python train.py --num_hidden_layers=13 --hidden_size=512 --num_attention_heads=8 --num_key_value_heads=8 --head_dim=64 --intermediate_size=2048 --vocab_size=32768 --hidden_act="geglu" --norm="rmsnorm" --norm_place="peri" --norm_eps=1e-05 --positions="rope" --rope_theta=10000.0 --rope_fraction=1.0 --qk_norm=false --attn_scale=0.125 --bias="none" --tie_word_embeddings=true --parallel_block=false --extras=["capped logits"] --init="uniform" --init_std_qkv=0.0219 --init_std_o=0.0043 --init_std_up=0.0219 --init_std_down=0.0043 --init_out_by_depth=true --optimizer="adamw" --learning_rate=0.000869 --beta1=0.9 --beta2=0.99 --weight_decay=0.12 --lr_head=0.00936 --max_grad_norm=1.0 --warmup_steps=209 --schedule="wsd" --decay_fraction=0.77 --decay_shape="linear" --final_lr_fraction=0.0 --batch_tokens=131072 --max_seq_len=1024 --doc_mask=true --train_tokens=605400000 --max_steps=4619 --dataset="wikipedia_en"
MLP neurons of a small language model. Each row is named by its layer, matrix (gate and up: input weights; down: output weights) and neuron, and shows model dimensions 128-383. Each number is 500 + 50 x the weight over its row's rms, rounded and kept within 0 to 999. Numbers have three digits each. A neuron's up and down rows have the sign that makes its largest values positive.
After each neuron's rows, "fires on" lists the tokens most often at its 100 highest values on Wikipedia text that the model never trained on; "fires before" lists the tokens most often just after its 100 highest values on Wikipedia text that the model never trained on. A number after a token or word is its count.

L7.gate652:554490492543505454397467475596469402578461464566636466501499507435525415511475516492401498545563479371535439487517419564486555513529506496421447518485515583525491582504486523481509534467485594468537534530481475550433500498543396513575534516551398648502513480429507464451487469503558452509441543446553514470527494629491475618545514440418484424531446502377466492529440409545639484518424485492450505428637518499507541449502478569521413466508530443489578435481539554567479507482512484533432510464486542526519472447438555543501462433531518517579534512486566529497469447500483477538478520581553436480526503557524480465547462570536581493460463490500557424558485470506547511517577480506555516513474399501499515429432474523483435452492513529505483507536477528590534396484537486
L7.up652:491526476523562519467563506512490472484477517455568377507478549482513501665527418546500405443461479523501466448548504335464566507581584425493477530479505533478545538526488498625474412464492465497508506460537486588557479395527539456492423418526449512508437466461444488461534501499474477456382466468496538541518501543533452470546584513432438506469451431386565480514369419488450459478482456415415474475581499511480423541425432481492504470477512515517473444508510551346449495482516475606447426480394528538415410456480541458453435504486470511527497511464555571485558494399471433502559494546577551492585488561513479495603553531510518597513589477489529458569443537632531527505464439522553455480355530499491458466501504525449456554564497554545485463528536507527576457488451489
L7.down652:504454485524516522534470509416509493484519494519466522481464439569504541524503529481531582502500544470378482496572528419465581496463619507561513519542498509512523384466518487520541462472493459504428464442526499487504566471430584511464395578530562543535523521452497488544551590506528524407527569486454454537570525461510551408533405455489612503429488445533599518500488553584417408480512529471481557496529463536441364436479350510509549469275470477522447491527561522420496498544573514547531516540473473569477405496505470523484449531526515455522580524473524574470474505444476526420539481519551538433568493555531576537495542523537627461480474486475451501477472554488437446518417432432523454484475476444465516544518510526528486554518518446546456466531560468530511478507486427
fires on: "\n" 72
fires before: "\n" 25, "-" 11, "|" 11, " –" 7

L5.gate1987:483496532518453466455450572496507491547488562454601502526517497528455473558499485513417561496444426390574510528438491586564541444445468485531500462523560509520520547537593524599487495397549486473474486470456487475395506559447431449548563505546499471492566531561484540493562415473550480442425465484468471561550525599513483438454461542513505534542491550404601456515439513478473506551480457478417435551438482569525534406579446486567574468506507572508441506535554484442521499474494437460490410552559576509487394507599458485402528464485550564493421483523507407503497472478523630496468508498385452425559476385521548499450477497459513517575408527438557573472493465450488510532511525446526460448489566586555484518482512458481555449643508551465543577494438531568630527558527505
L5.up1987:474408463441522484523556467558582451556437486517490464524438413530466472550488437503509525575463400439501463519421474457438540440550519474523341506489501443470555517412529438534562405558471529406454549500515475477419509510471477485459523449535564522554457524519410482475560405496452454473576379427446412530460503459516421554532482451474529507571547480454536417600532605486462505562465466449463551496552497563527437435497543487564483549552437505525512473568566633519546455495507559478517466454516484550497454486516487429535492478521580514509518458502569532502527390442417462451503542542473544505473523538361446508491495513431505459439515545441549541464498545482457424531487463460480475476553420494502496506427499520500485496586417512479531494458554508471467456390500451
L5.down1987:500509497457476436523551443495501560515477534473574566575520485405542421519517429539484605527419445532409509495436481491508470441503506587488568543534583575577530528505621543521556447499481478466415458538447538481517537485452492505521485583466480474556504567637534534490477486523510515389596441562469398551477585485485429466432460556468569520558524561419481348525430509529521579550496427512483571596492520489576478485539526501531532503492490477512444446494635547426532501592490448404427499423448575444584539467506476605451504408459543516471447455549433497505533499486436579569536589556461442443524515510495486581445386480544586569550519522454428612449463488436432458446518474482561446552486520520491531564599510461482594430547463416607462519367588540454494523639529507
fires on: " during" 36, " of" 10, " During" 8, " in" 5, " at" 5, " throughout" 5
fires before: " the" 46, " this" 5, " his" 4, " a" 4

L7.gate46:531483442445476418490494528521404461365570546492510514436508499481456417477478411426511595475524411471454572524490507460475544597520482553533441499534476430509535462525531428435491529540478538499518425443546524523461559571513510383550507595410463489556438509407371571542548528459563514514497556486507512561436470530380551504463540495513508562464451514447512490597454458595569488530571522595464460541497403505476500472491582449565527547474474474461500496469464558533409515435512458483515465507495428421487493473363525587482507491512577455473468494524528462631471539555514487496436517413511576493575524492457534414465462493499499510418467454521504532529493507474532449482639447479534380419523490520399492534423497494541575559496501621529500500473481644518556432431474520
L7.up46:457492534491613493508558545489502478462437482505451486530520533478485490532497464430423571529529541511533549564481520440552498574534451510621468454479477560548486576519568523474508508555537561517504542466506520549493463455478457550528556497455451499626482539561575336521448444530518399452471567488596542606545549491491523505522506481472585537508529475501535418427535604541504406517527414521563572499479493547520530547488514493373511502456405483418462470552490509424515449572430500472504573498502513536529488545422502557557461524394459482572463475527529418513492471398409521466575483579436393511499396522475490471569530545469549549523583628507521538532487409500531530535617525510436522391487484442548454492471451513461558435597444509520520516515501571542458614528522465
L7.down46:472521462528537563518530503459467484487528510553545588545570573573434503552553354505470464547509484515484488535491501526489467544527429459471508493428497481527487606497496471493583462524476458456430506507512530603433467517587529571478542469488563506560486523447544551409643460527542408357535520490472477500435488549490452458509480515452542490483536530496476454486488521455468465581540467488488428512430525449453437536435515492575581415359494511448416482434516575401472499477419512428492551512516515504548513434564418523544426459530527459492470499378535547508469471511442486490608518443473486523535602423373524407477604491633513413571559513481504542437591498589505505503594562486531451459535490618473496666525473493499415528480478443489546581378484569510532559439504544
fires on: " |" 97
fires before: " " 54, "\n" 11

L7.gate91:496533571545546505481519485593531458571553455536496481518449497415535520521537482497471531490525512426554477527567492481494621497422484502477482482486444488476528461463501485484519600468500492628515469463477435438495464514509537445561489509460516534378420441484498513443519434480448418451522489561595471473421443506425584528437460495520479542488496482521529488551424503475477477480568491504438641537530388497518468467558436508599541540512572563584542535435524524419472528464512465521493406523506532571408546452462455493526470424473474522484500407532627490477524443463492450457509504493488520467482452414420544482481515461486535404487451460477459552477386561507488609504438375397507503448503513533504476520510564620533481548485452568437547537537506445629567549556579399
L7.up91:534606472512493537581448471472483535503481477543473395434439447519568504569506586524603551460523483648451382528511537591517471588368583525500578515502517529488552448550508523517444542490364495554397479410449525570499486508502474532551442542515576514498438445487482525586458526471447560557469484568447515543497550408459523601492533543490422467463509419468450567492537493511457508481565606451448546515515468505460511453532506521534526470523577484520563442500442470526423442501506510512473553448484467590604495532479467489627555539445450443537550417446489495465426584362471482455519491543547466459460451521472488551475587469552436429508518525523542534438438528510433529557503474472492480419494588510497543545558492441504492575534500479492554491549472478536452451415547458
L7.down91:553567497531473520582579468527538530484441460519565498474599473585428419485538514552529551415448476571523504573525434495425508469423495512516530337502556460571510575491538455515558409593452393552520529529437479591430584528476546449571525542513546477497504455455555480580499564477490594579432477459534493446522530474532537578471554571438542529421476512557497572543489427433549545528564500532525496629506486485474550471499481438506466519520478575444543505421524431543522414469490558558449492555539506526599493570472417527564568480450539481466467508457413511480463556484484596444454456525451523359482518483393549495500546475527516412402449539496554502526480507510496450510551447548449492465476543505503491461484411489465455478522458570457612535616457614543510489527473458
fires on: " —" 38, "\n" 16, " 0" 14
fires before: " |" 71, "|" 15

L5.gate1347:556423503556515495466432485460487490546516425505472553468489504501493555459507372496430516480533452491558464469444533518477472401424523477534442420553481533545503533552564515424497508464535501533462560503511568490529505465542458460498423504542454544488555519474504452454522435517548475541451462435467500403464537516457488557558576494481483621481533460517509515534423502479524473523509506589472491524461416466519533487520448451519491386559428473543515555523557453531558456466517512455554636528449559576492456488500457472458405454426532443545526480540555496468526490610496510577476498452417486534548450454481468444555528539469502518405378527461556545448496545537516441477563373411519524474456385491465513469504387504571527528435367562449512583467495529571551459563570513
L5.up1347:455522465450512498545438516529527482567569448521533564528513510568514464516468572565500483500576490522570392436509470384470474540485586516561480454461541580497509449406485558559516576461469451491578526451507435449623572456460453386486461394531532511463552523483513471457529492554496529485611527518445468531451549477541375560515494487537413429520540489506435501505529523504559539556450551508498494438575541460489458565521381512537428529494424472421385564537564425501485534533527386612534493433528547459536521491534517518372505537586433486594485580564451508554504516532522436503558487499455523453508499501410487562532503522494480479516429449470514542513530507492536499502457478456564528557552446476474503493477516551475501629471464484478413559551548479560573504479448473
L5.down1347:445497504521430575471508559470408432499534530487518423508474404487484525448557576461496537449466524505515486518512507491555495509633456502397511577432519413429442451486479524537522491443446564447527542472448443530415575447437532496483477554545493522419460490491449570573473516495434505498515519539641519447475462472553549406449410560562562431481497549588502470486475428513487653491547454488564551502573556509496543526504424544555494591410553591468590431485426573489470451543559571515545457527528465515496446502457550478558580560508490461472510411498538517615502539423468430483496438539504566503532573494480520531470478449543463524539545535607515455515542415528487535487471453581480491526557595570579550618474458494475528464479623469465527379525519501468480542516470509
fires on: " United" 77, "\n " 5
fires before: " States" 45, " |" 15, " States." 10, " (2)" 4, " States," 4

L7.gate1697:509525543572441463508525503527492588549507558535565449525509451471514591479597382441558464514541538552483508487535532483443538534466547571471515467449430504521491497535438551464554541534495504469494491462454553413559431452539466523513430473537447481547496522467519530413450479427471491479493428516502495528538506445460502579468474628541436474495542511636637506493503555430481491484569460485551487482506594504458435529473485443484440525535484458525469455487584478499603563476491483399467504489494557446456448442552420505492518513479420488472481443467469499557499488539453440485512475411517502510484560499403514480516521507534519453433498546566472487593379481541444484521476514523361412570432440399514521497499543509501471559591467458496446420455515432505476427430459538
L7.up1697:564485565509560629439547506464437567392576489487480563481512551533576554509463496531584575493562537449485417449533521587477499473438517476517547678613454460430600523500511571436537579486419465493552562526518541599568578534515536473525491476453475464458544516537553510475455437536458376507529446518530511487448564549502462494480499401528466481484464478575499561494456511583509502523520590514485522495497532591451485557516506564489513485521468439532487533495444507518526481548447488490463508548489472357450491598527489511474444542501432479510526455501459498586502533476490474495443550412408497394441412400420432487522528448471480451491342464458469463485438541459496549485533473442521535508523463447504573466462423513519443540527548515537485481441476480489528527528463508
L7.down1697:454625531551463436453605547594492503576472394465515527578554465511507446544516537478438477453488558449560477509466515543439509527524512498420407409537469582474532488455614498566486460459570463471479470599482474420537429538509481441491586523455444435524477390531445530544620472463537544473477497515477535501556589552507456483397580567484538430511529565446533543463433604474529470396451508466471467533437466441552483446377486447454568530434518530410494508534511607467404532481537527477581419496565556541479502433422504577585553442496501505501404487515503482453576483502520524540494503556586524596486474537466442550378438574524537550512511480537503530502430561495527451566499508571490474580483498495611513536514552426531528514571473463444501566465535521547537543556460383
fires on: " 0" 69, "+0" 6, "^{‡}" 5
fires before: " |" 84

L7.gate849:514610513479458488414538534450536487461484443515442492473490478479457501497437536494542436505592451580534501466552423535515563478464511578527528599544442479493411501465468457550488456416518550533468444542563539479562481628537456510555475552459566485523554472425478497473459437431438540550462478457482561406509435505478483427393451500408560524522521576497545459581489518546557503508505599547424512485493539538512512435386454494514462570503471523442472530546527440509565509539468534514474418532544540487526507487447459553497581443545566508503546430534486451465559529357452513498541505513446528454523528423573564531505470420464537484442447396485577424493457523463487504386472414464448517385508568517388476430512601594525424446519409429499518617531486616501507545437492429
L7.up849:470564553497497490527380580566492465520546518453466485576563452379583554474489545517489561527578449530497534478445514459551540546510479492441490486491544411477508484432534492490555438542458474543482561560409447505522621427532388436437490565517560545499498538579403604584590464458568432475508532514519507566524462470523508525447567545451616548536507492452533468469382449572557542501551509460402554443570491569518479533446510523438521514516464511461441425519432526482461486550462437417537479455521491515503542476470479546539513586584548526468586527457510486518513541424484499515523492500446540514480498494517446407530593416562451457560512576569385460463524488492489537521493515550524538563663398468484492500425529514435424597551487444565489500563485493460530534532532388
L7.down849:500630485534541490431509519499514495428471469457434480484542580518437564488475538508477493554544411513513473481495520457521557546504455494456546495548492489504543501424505535550563419495462511496587430476447514442473539504588467458590492532434524482505588536551447577450558514481474523466540430521476549416534405387532505344416430379488561476570460573503507587586360515539509450552487472544475565511457497484522531392363448484515435521469484473463482520555450578467494517525467506433511399499561537517521429542503439642507504514585493490562590492529513505430507449410458506499519578517480605477607517476520482491511486429577501459481471434550524466570439548466491532431462527484487539473527455450413475440548497522565485498572442435440503495598454589544489484481448456
fires on: "\n" 100
fires before: "|" 77, "200" 4, "G" 4

L7.gate1243:544471510531494547422572466512505484473459404484520474468459461469450572422508536485545454542481449515577506508567556569483497498423564514458563428569447467450493583483345515530541509551521487541545501478499547586580523463606497402411538506547525424484449539548475560612551487587502421497466466461562530537474480502531570514549385464525507447537482512549524498504496393558469479516453430508501508460497469596538479435540494514493464563503480600481497436608500451446565458455506583523507454524480492597534519501519462519556442521570493486548482551559470522519460553586425386504508482511526484554482544534372545536500519420489580434532514485463559473491450466510449574437437459426474468526416445552503475455480490499536428408525445516475597558500431537593494455443462530
L7.up1243:506476502586612541387554500583562485570480476473504547485449442571500502491391485582521548565544570535534462442493426457582542542511553464503466573509431495486546524510493428582507527601427536509522496468512470463435579488459433403466569489593617506414485360550490447447477411464529559495551435496469519490548545477537553427560490549570469459556501444502586520510478521569530488447506471497494463484450497493528532446513515547489496539491560614492438438431525470447507598553520541550507475500525479561526508459515416473485576572403512526528466507477432475517529476438489558512509460496475583505497465512453472495539582439573554513481514533570460522544572437532477450494413482519400440426486580471480535462493493627488505578524632531547580479478560438586580474502541461
L7.down1243:473542503527486422438497543569490512474402503493526507485476478407439482487492471521404521576518503525542546365545456536495505536462534488527574507487538530460458533511563519447453554500501503496477488530437510530459464507482459485482426503509513544505509438469473600472492474490481576490431508485540534500571476498455528456457362486423607534461592431478513503532534559466486494404507504531431505342486438481480554483455406554550447447582566483586578579426445465387518540449474500542533422506500566455532453513515482454534504500499586526484409497495493597486473375515601520456516572458453610510491531610523581515489610522533585457446505566493486455402536520512518474560477539499416621475505500490505523482586477508499521482506455515583403484653464541426555557550467494
fires on: "\n" 100
fires before: "|" 94

L7.gate371:540566541484474474459448514517483496455500540454563623474461398542503513510447526511523502601518413556504558514398504469525543514460476616478557460583503487529596529500524574581525581466441501610454452525503608497512545561532465483619506634486487515579537533403439554501469492489505535595569579465440488486578496515524545601496499546471510440613408491529535497459572518532515419476445478505574459551506418422454536494535523526547492527569524593517508499474548480516519450583486512567519395457522532564434514513484461567436449436511489586517541397549512472453482441488469445559547499533461502585483533529501600475439480382505473502522461385383505506475473526416541504519593477415464559557466520503506447496446523546492507583494469474462582569533536563484523555555453519
L7.up371:453413517522489477499470403523566478499472422357507497539561455507414531500407469523499487502553459488585624593529502503476461550526588524535498540439502568441523505466527474395607396452441484520514494453530578436396526494481367450460429517436461390549564474440531492527464444448461525471449451465532435538492440516545473601454403501521547485460501557504518430514431531522451560430415492472551513478455527495516494466509438415550544472450561567494586459529559510417508534532460515538504465539444546526514412419459596440492500520515462457495482533594476486483438489464532481444474431535540457496572522501461479557511519499583537456571515485515443592540523537496541528529489490495509552535516504441504455509472451486608452575553500526511521535441504511490535473471398572
L7.down371:417555548496531544434543529531535566429491466408536493595518472529455529523477518481559425541476447543475578491561638486487471537441550503451527559522607596480560491497580538395489501474421437545447525572476580441428524514531537471560419625498567508427610456474485470462555534549427506517583506596576497418483469468491469472448543477528569438635489558500486577451516491576428572490464588486461444510456483422429548420466423488581486508447541455391512521495485529436444525525543525512601565482481507512459454578404509502531495545536362461544475431538432537484507522442500595458620516466504439496480514450435567588573580482529520534498546424541543524490431536484456526546486584521577577557512501562567561512502506475461500613534483445441472464575533498564489459448405508
fires on: "\n" 99
fires before: "\n" 66, "H" 5

L7.gate1268:618572507499450482492457578469515547447498429525487568487424447500557562509463463486555517457534531524453557538576553593483568468423459487416549497502544555542513500597510522532490461579451469528390546493543492563571534574448519404554478467465542515597538369530448456473402446530588562492539459462521530527516518464519424545430544395553468527601465505462521573520620534480518529403520463428472448424525501382484409531439452466495507506513476489493585451505444445593470500537517501470589512519490587571495512562460519542594420437467507462544508502460455492463542516475539560643472544555473433567515503471566546508608502469545443546575580455469467551408470472475452478571562595491487479448504473456433490558497496463435481587510630539512483533521525535428463436518514501
L7.up1268:415560384541415440539507474540593476420592500448535481533436533372569487609547466444519510500440522474482439466527488540513527456526516437572457511522463472517549427450538549510475466483462552418508411519456497488481467498537453536510506429490535469510472558429506494500561495463510553413536544508496441490478442540510430399521532523439468520524470456453489509423456451467467499558481453512524523392511415533490497499498509508522551470495522549519494523444570483544549509532503461541436494481531547501346470467383511524488479465558528433542482602466532452537501480506506580414569469595549604566523453525510490425469420511475437568579443469503529506561519508443557460474606465460554437446462570560555587541469418518444476486500570472539508528578447501440517511451442508
L7.down1268:452488500504572551452517505436420528535494566453496438407536599525458426451466533449615453557486456497498603522447522434462520477448560473484509447509411496444458470451457469387496484462497546616538470567518553477433470563442526527443544519530485485436515453554517528499490385619511448523517552509476496589509483502475586532421488587401588520410595522512515533503533501579506456516488529507476501558430551532477549429525533491411422408547473519540402474563447537473545432471570525431563406537537451503570475564521434569472481518567332556460508371565561476524465465498455479518477503403577483392516517549475455526455495485507491518479563593505538504534474545512385553480491449479503496559440412521545438442510462487491611522455439522513506462397609415505557550458551508
fires on: " 1" 69, " 7" 15, " 6" 5, " 5" 4
fires before: " |" 81

L7.gate1762:524532597489493456465488416568511346518484611495426535473491418554497381513526488465492521475531456468569543486508508524461549453532461438580582583558541549547623547457508595521469472593621453379486616489454537482532549517449417484503539529404343542619465603456473510520497458513492567506488488441576516505336467415562539598490473478496512469494521457462419462506564455537535533520456469388514504404542515524600491510517439495416587545530516606505529431604469482505470426530466450503475493518445527540468473491457519504572507447439498471484539507525539562454572430587559437532466501557524519493491528550488465533480500502470574483490513466499445517549558440497544453519526526480467460527414480453411462512438533525511516380527571500502453559515408570430470479525540398
L7.up1762:626563455538540582415499521414596516422505495477476466426635557493473488471603491567530508484513463493497562505529480497548521507527540483483492499467514489540522470496560467525530461523437524591425524503457427535450470481528470495640476437545450439452463555530579459445508464446463470547507517470569524565461494526409562439442482494477533460479443516435527570431493484441564431493439548490517488538488528532478417399446447522548469448509592537497510490511523518510442533469518558496478451412553400416429438512493530472474422547539519513401450561509455447520471533466521579494491511438488421449474544475445552515520533474547506393539572461542522531596519437403541474499517440435516542447523496473443517512584442540496503602498472519386529449503460489475528524522515456
L7.down1762:446500537497459529526567433619579653533485543449426554490602453532484406485572523543459520428510464427505532529520455491475534440546468487459460542509554503462511418497417466491440454557537547482479578539542522519494479502532456509548438484503509560525574503550483485536546535456414461579473417516440393495475394455402614491448456432446492469496419493501548517474471492369460511458450486421515511561487508552436489423537483470431451512472486435526417536569525427471493404443464594536432439545614424553480486604485587584478461509444548463519480459578545487436558416524591454482521441531462427549574533438529627476591440445563486481530632464481538514568502530476479434558549546403553539547451567548485527600426555521459555531562498478436533442482493501539492486496453528
fires on: "\n" 92
fires before: "-" 79, "\n" 11

L7.gate1983:461552575433524440518477553420481450478511498481513489466547431415450432447600484483505544562473489505510580620482500569538679467485502460547474406544436550531571495514457495503437529424529567494469515507492421385450542555525444471500466492552469516528392460555447595492535511529508543508496514460538464456446583570553433440515514478425483500514474476463522568489563512536524563537567541508499513503469488488502418396442660556531461546501478492468499541566552453495570487510572448552526526499541476464515519426446480556632560389447487600494546547452451444443546444571481469580501409539527485484590464535577531502506507417505514445523449451538447465471469524435550578497552479405522533437568551510456515477467483515416510539561502576595512609471534455529462506505457356
L7.up1983:480494535447569446529459554492512475510485454540524491530584523509542475447539510615541489546507478558449505489438476518522581505518516505599519535382477489496520512581418549446430502470536475505353477513536550585503427552500465609495493519542518428558430542472472545473482550576528537416407532378450581521425549413466455522455478425403420509504488489523485490464549492551464480446558536523528475507523478420560415478444478599472474426511465464593577485533477518520472485436527474606517557486520488525580489501387468371478481436588576521468486548421501556545487531444497529479569482426563421423489523540503459488573531454504485538497477479514581413419525558499443436460583537454521476541518436468602523527471434542444550463463482458583485447493430548460509458488477530
L7.down1983:560526487454522598450490521488554501545482566464495512568566540500518458530573484480496482448511506561523438470492531548547472542415490510544524502455529443442549526501460524545538422476436451478504501556602510452468506516540504448494469501527504514485499555479472401543533533593587550453493456533472553534435455459443496518502494471526606526500535506526552409409507474545482467531512501464603549509496480502445392460524433537528523441250464511526503451467453564501434398407597523438530524497522489495479494463441519393482532417478516571529457531421589514498547540451522511460543542468496457492552529454451502501559505490519428587501548457541535456381489584539492473455512574535522505479528491483542566575496489523479518406584497490508456485398443560432583445422403549
fires on: " |" 25, " —;" 19, " 0;" 17, " RV;" 14, " 1;" 4
fires before: " —;" 20, " RV;" 13, " 0;" 13, " —" 4

L7.gate612:440494502556569529469531480461539533437459458565535568471514410543523490447447489455569455579605472515476491432513521477539463539534467543512496527572493539451449535511470505502564577583492492480505505442513520531444443560533566560402387488484472418490428491488451414497555563540483435480553476461423537540526512442464458500550486565437473571524499578526506553486471521427527430589442495508425603489561510535515510589537451552529478510496512597615602437522459462516474461490445435488495544443522464406488547471554487377598454396504557494587504475510570461416598517527514468514575484487428395462527521480466463452446629532547477492474409464526467432435372495523568448409506455532452543443546426499470479439463432556498433502544455554516535536457541508469612457437480473
L7.up612:613546594545550542376428502460565520536529451488547528460509489585557557522448446334523535471480440578516570540484532493367470551640508521539390515503492482497509425559530457439514599512613459491460461525441451528490501447501533529428419539492535474574504567444524406445462541414475504571471497479490407507497484499546490524496492411566439497447445444518484510525462461527471489538503467372530500451551470523425468564547495488448439455503451467564575621427547467435479490427571512496568501547622431523533556435513478484513444510490408599533528523467559482483497516548525583473519508481459474470478541482494435497561597528437521494478369499445581431507399477599458513507502606559485523577488549426520470433473405535506441529482554571506489486523549448540507469465591480
L7.down612:414531538456417433570500466453560488523442512459488415559440431422504494574550591498467517607446449458430515451528535577460509580549575414471593395457528536500516570501481513479496464469475490552589504539460467526514545499482438536554568493374476581498484400501495493451447530498468539530511481524432502534655486580473492446472516428535450442541470502525542466524453573513408498528538486489519549461501570476533576437522499447556437489453514447471489470567556486525506570552534589487472504623480470515503468442462502558534551557443565501478492533402491499515503499517522514517396439596545540512535481539395463475502443514515494422468564517462496607482565383493481536540513527481555559561473476541466542531559495480527563471451550486491385517566421533420477479477444455
fires on: " 0" 51
fires before: " |" 57, " of" 4

L7.gate114:546508412486512537541455453555477434552489531504431491560531572434437577532484505590544528511491446519451430516461483534501464561447576590519416548564535484546538524483493580544543576509439481478522477489543477518667482514484550462461572545494530388480518408475427554505518483459508525442482548533600560511536496561591481580521493446431522453463600485486464476451549480565479470421553483497447633522579530466472552626430538474519587573462479509534583436471559577536481514470460482475530399494525404484513441512511513483517541460523463462401469473503536521486422486429584534557549523458520540408625504538507559525530512572548517557471501506365567455512440528490451552497435370482561580477602494502540419420499574589551508497535513482514511504434519533479497548475531492
L7.up114:489484472448610512462473505570437565464584525565520563508477386469477522432481527530541536526592450445433450550547508512506434547531406423529649635475512507459486403422441553579513459530432490500556549511514456518455531526520518521488457422464481552529490473447527494498573483558534545466472510527475421435455570545494407425486522492561386509455439447529489442574456517528481577585502472388437503402490463448496477450506472543551509467484410481561426476449561486538516539449452425435555524496415503518583592416533493432496493552553500537550475504525469456496475472518531435530496545522485353487460389455514427488536434524513518532458538517516459452603486471535464480490569459480522538424470541497484386478524497562511509459512545521459554579537600527517400396440519446
L7.down114:475587511520403511561562547390513551424520530508466436527562478629501476499512454416534427563480478526599460489546540438546533496490533479416495392495501582534448437514535487512555463486557523534420585501512545492438585420495492456574429574517423568628453560507481495484571475440546537625477423508554480479483404514507526540567431517417448519458506552496487478510474574507531496579471564477530470583530496615547488493580584468481398456594523448506504443526499522500507549437420518421537561485577579590476480510584544481517528537512477477513513484490370569625549474551471586429510482591422443540562521458476530525531506482440480509537526465455467535482604508466528399483489507467532419534538536552519566521472470384415454508450597460553534550527490423498521402451508515
fires on: " 0" 32, " 1" 31, " −1" 4
fires before: " |" 66

L7.gate1785:469542518456521554545481487572501396550435492454540473456474515499448500461407548501419494552430452434613531552511535494504476485447635557576486570420538491613478499506401485499622561546467486492434448434534501484590538537524441563511564585585563523485529493479434491538527477467518491518534476489482482498508521427580595493487430458473560486426572473521520537542480519528477491480503485509501495517565515535582513484452420435532509592539607615553574432470510500479452449468445449422555486517490488584543524462443480480543478528472425489522440436533494514547491523520458438529505581537475454514557497497564548524485496496536520431605550502500548447493402591505537485478512435512427498480545546472438487439495457496432540549605552471490493506543415484553465441429519403
L7.up1785:572570580541426531493554572550577516472477519446474587545449473468516486483582496585512496462526514543454471402479441575463604507628504542445487490539457541442483461503471532407447413473468415425457557534513466505600442469457499483568531530401522525544478448432453451502578438482582442590475559446540495490466444491573472488539442516387431538456513436559572461491386491454476470454414482461421563524483536525503463514545477509543507519505493528467518408436481410497457532460555561486568454543598546415446489499483473494525465477481454506526500493559533623550600516594517512541447578532493463539532588526461442530551538543599530535606473536562490399488500458430437530474544491537520514494408441575526415542586516603510484507516476457525621433506566501565415461495536502
L7.down1785:516440547470513575476509475636607544513413564500521565520532454508459521478566521520513469558571499473499551413463486401402512552515477555474531566483592457540447467451503600477543514471472418456441495557538472474456429458483560468568489497489463511445464416539509493446499452566541503532495457491502536495539447494537499518403455537430490456454551542587629485487460421581495545507540578481441611523487544496513456501442432564522548518353447511477540461464493527437485397457610480481439416566472532488513445534494468521519562566531475398557475413572515553523532529545415482539548539561475513550478549446461539532565517473495495531442496453499476553474426479469452572430550533522449537443482545520509520469539612507451457508637422519508491486550468511452499595498428487
fires on: "\n" 72, " \"J" 4
fires before: "|" 72

L7.gate838:518548523479436398506387475509507486488518513527479400515510474373524505466511387455456500479549444444492536509527434476448539475563508476506548549527492517554537444415567467461576507448510476563501472535506531507569561471441433453542519461515575572507508522514483552391536473526537529538516473596456574453537442553450483420510480498428470490575457405563489444569466498482465344468442448488450496478481478367472438426464397532448481549565510496589465482508473471504416520472481448553538494444511508562470513447381520611531515486484515413475557540559524417472448500496558514523542554467438512520487507513503479431360583453489612409446464468437616418449506539493443497547477481521443417413426505473480552531540510604473488519473517500465452471546550543501529454419519481
L7.up838:567498530478467517548476495605424534461587447502542639494398384512573495472484444548429563541494548441465429520528548510519453517454385516539546528565607433531533496463489450552519493480484506440527509516499500482487464514469467496565592610421485477504507524452459543498602459544591486462520485483470445459507561554467548567430442450450527549459454478531399484496556527535512528619525440531483468455469504447485396488436529537472545424526509544478468570528545512420530456513534538436530489493505518634490519525462460551489428519528536407440590461461449475405467436510464549489460499519593556451507541470512422394483523493507500528514528493460458509482431587498480480445541456476582499474566390576493481408487535512493582508531537500505555498553497452523423448545520502
L7.down838:531552460501468428536468515521456497476516522505480436569453498394522511572496397482545519412567457525470519575577521581491520420559541457528485536461522472498501436471498472486503501532505440542468380632603517489561501513542392460458546464494519549455411537468580539444495509478500476578502455549526525500448534459504457431524427523375429398516492515513574446469431537435412444464489511575445529507605439434543529481459431501509481508351454393507495457546500446518426572490501541594466553437497480490534472382490432560548451463441535486460539468571513426470449503428486431617489444467490488497504520493508534450401513456496551492397438462454564476451473594559452487535453534533507533484509598402546537517576449574568488458585538514507430459455583593468482476387561475
fires on: " ==" 32, " ===" 19, "====" 9, "==" 9
fires before: "\n" 96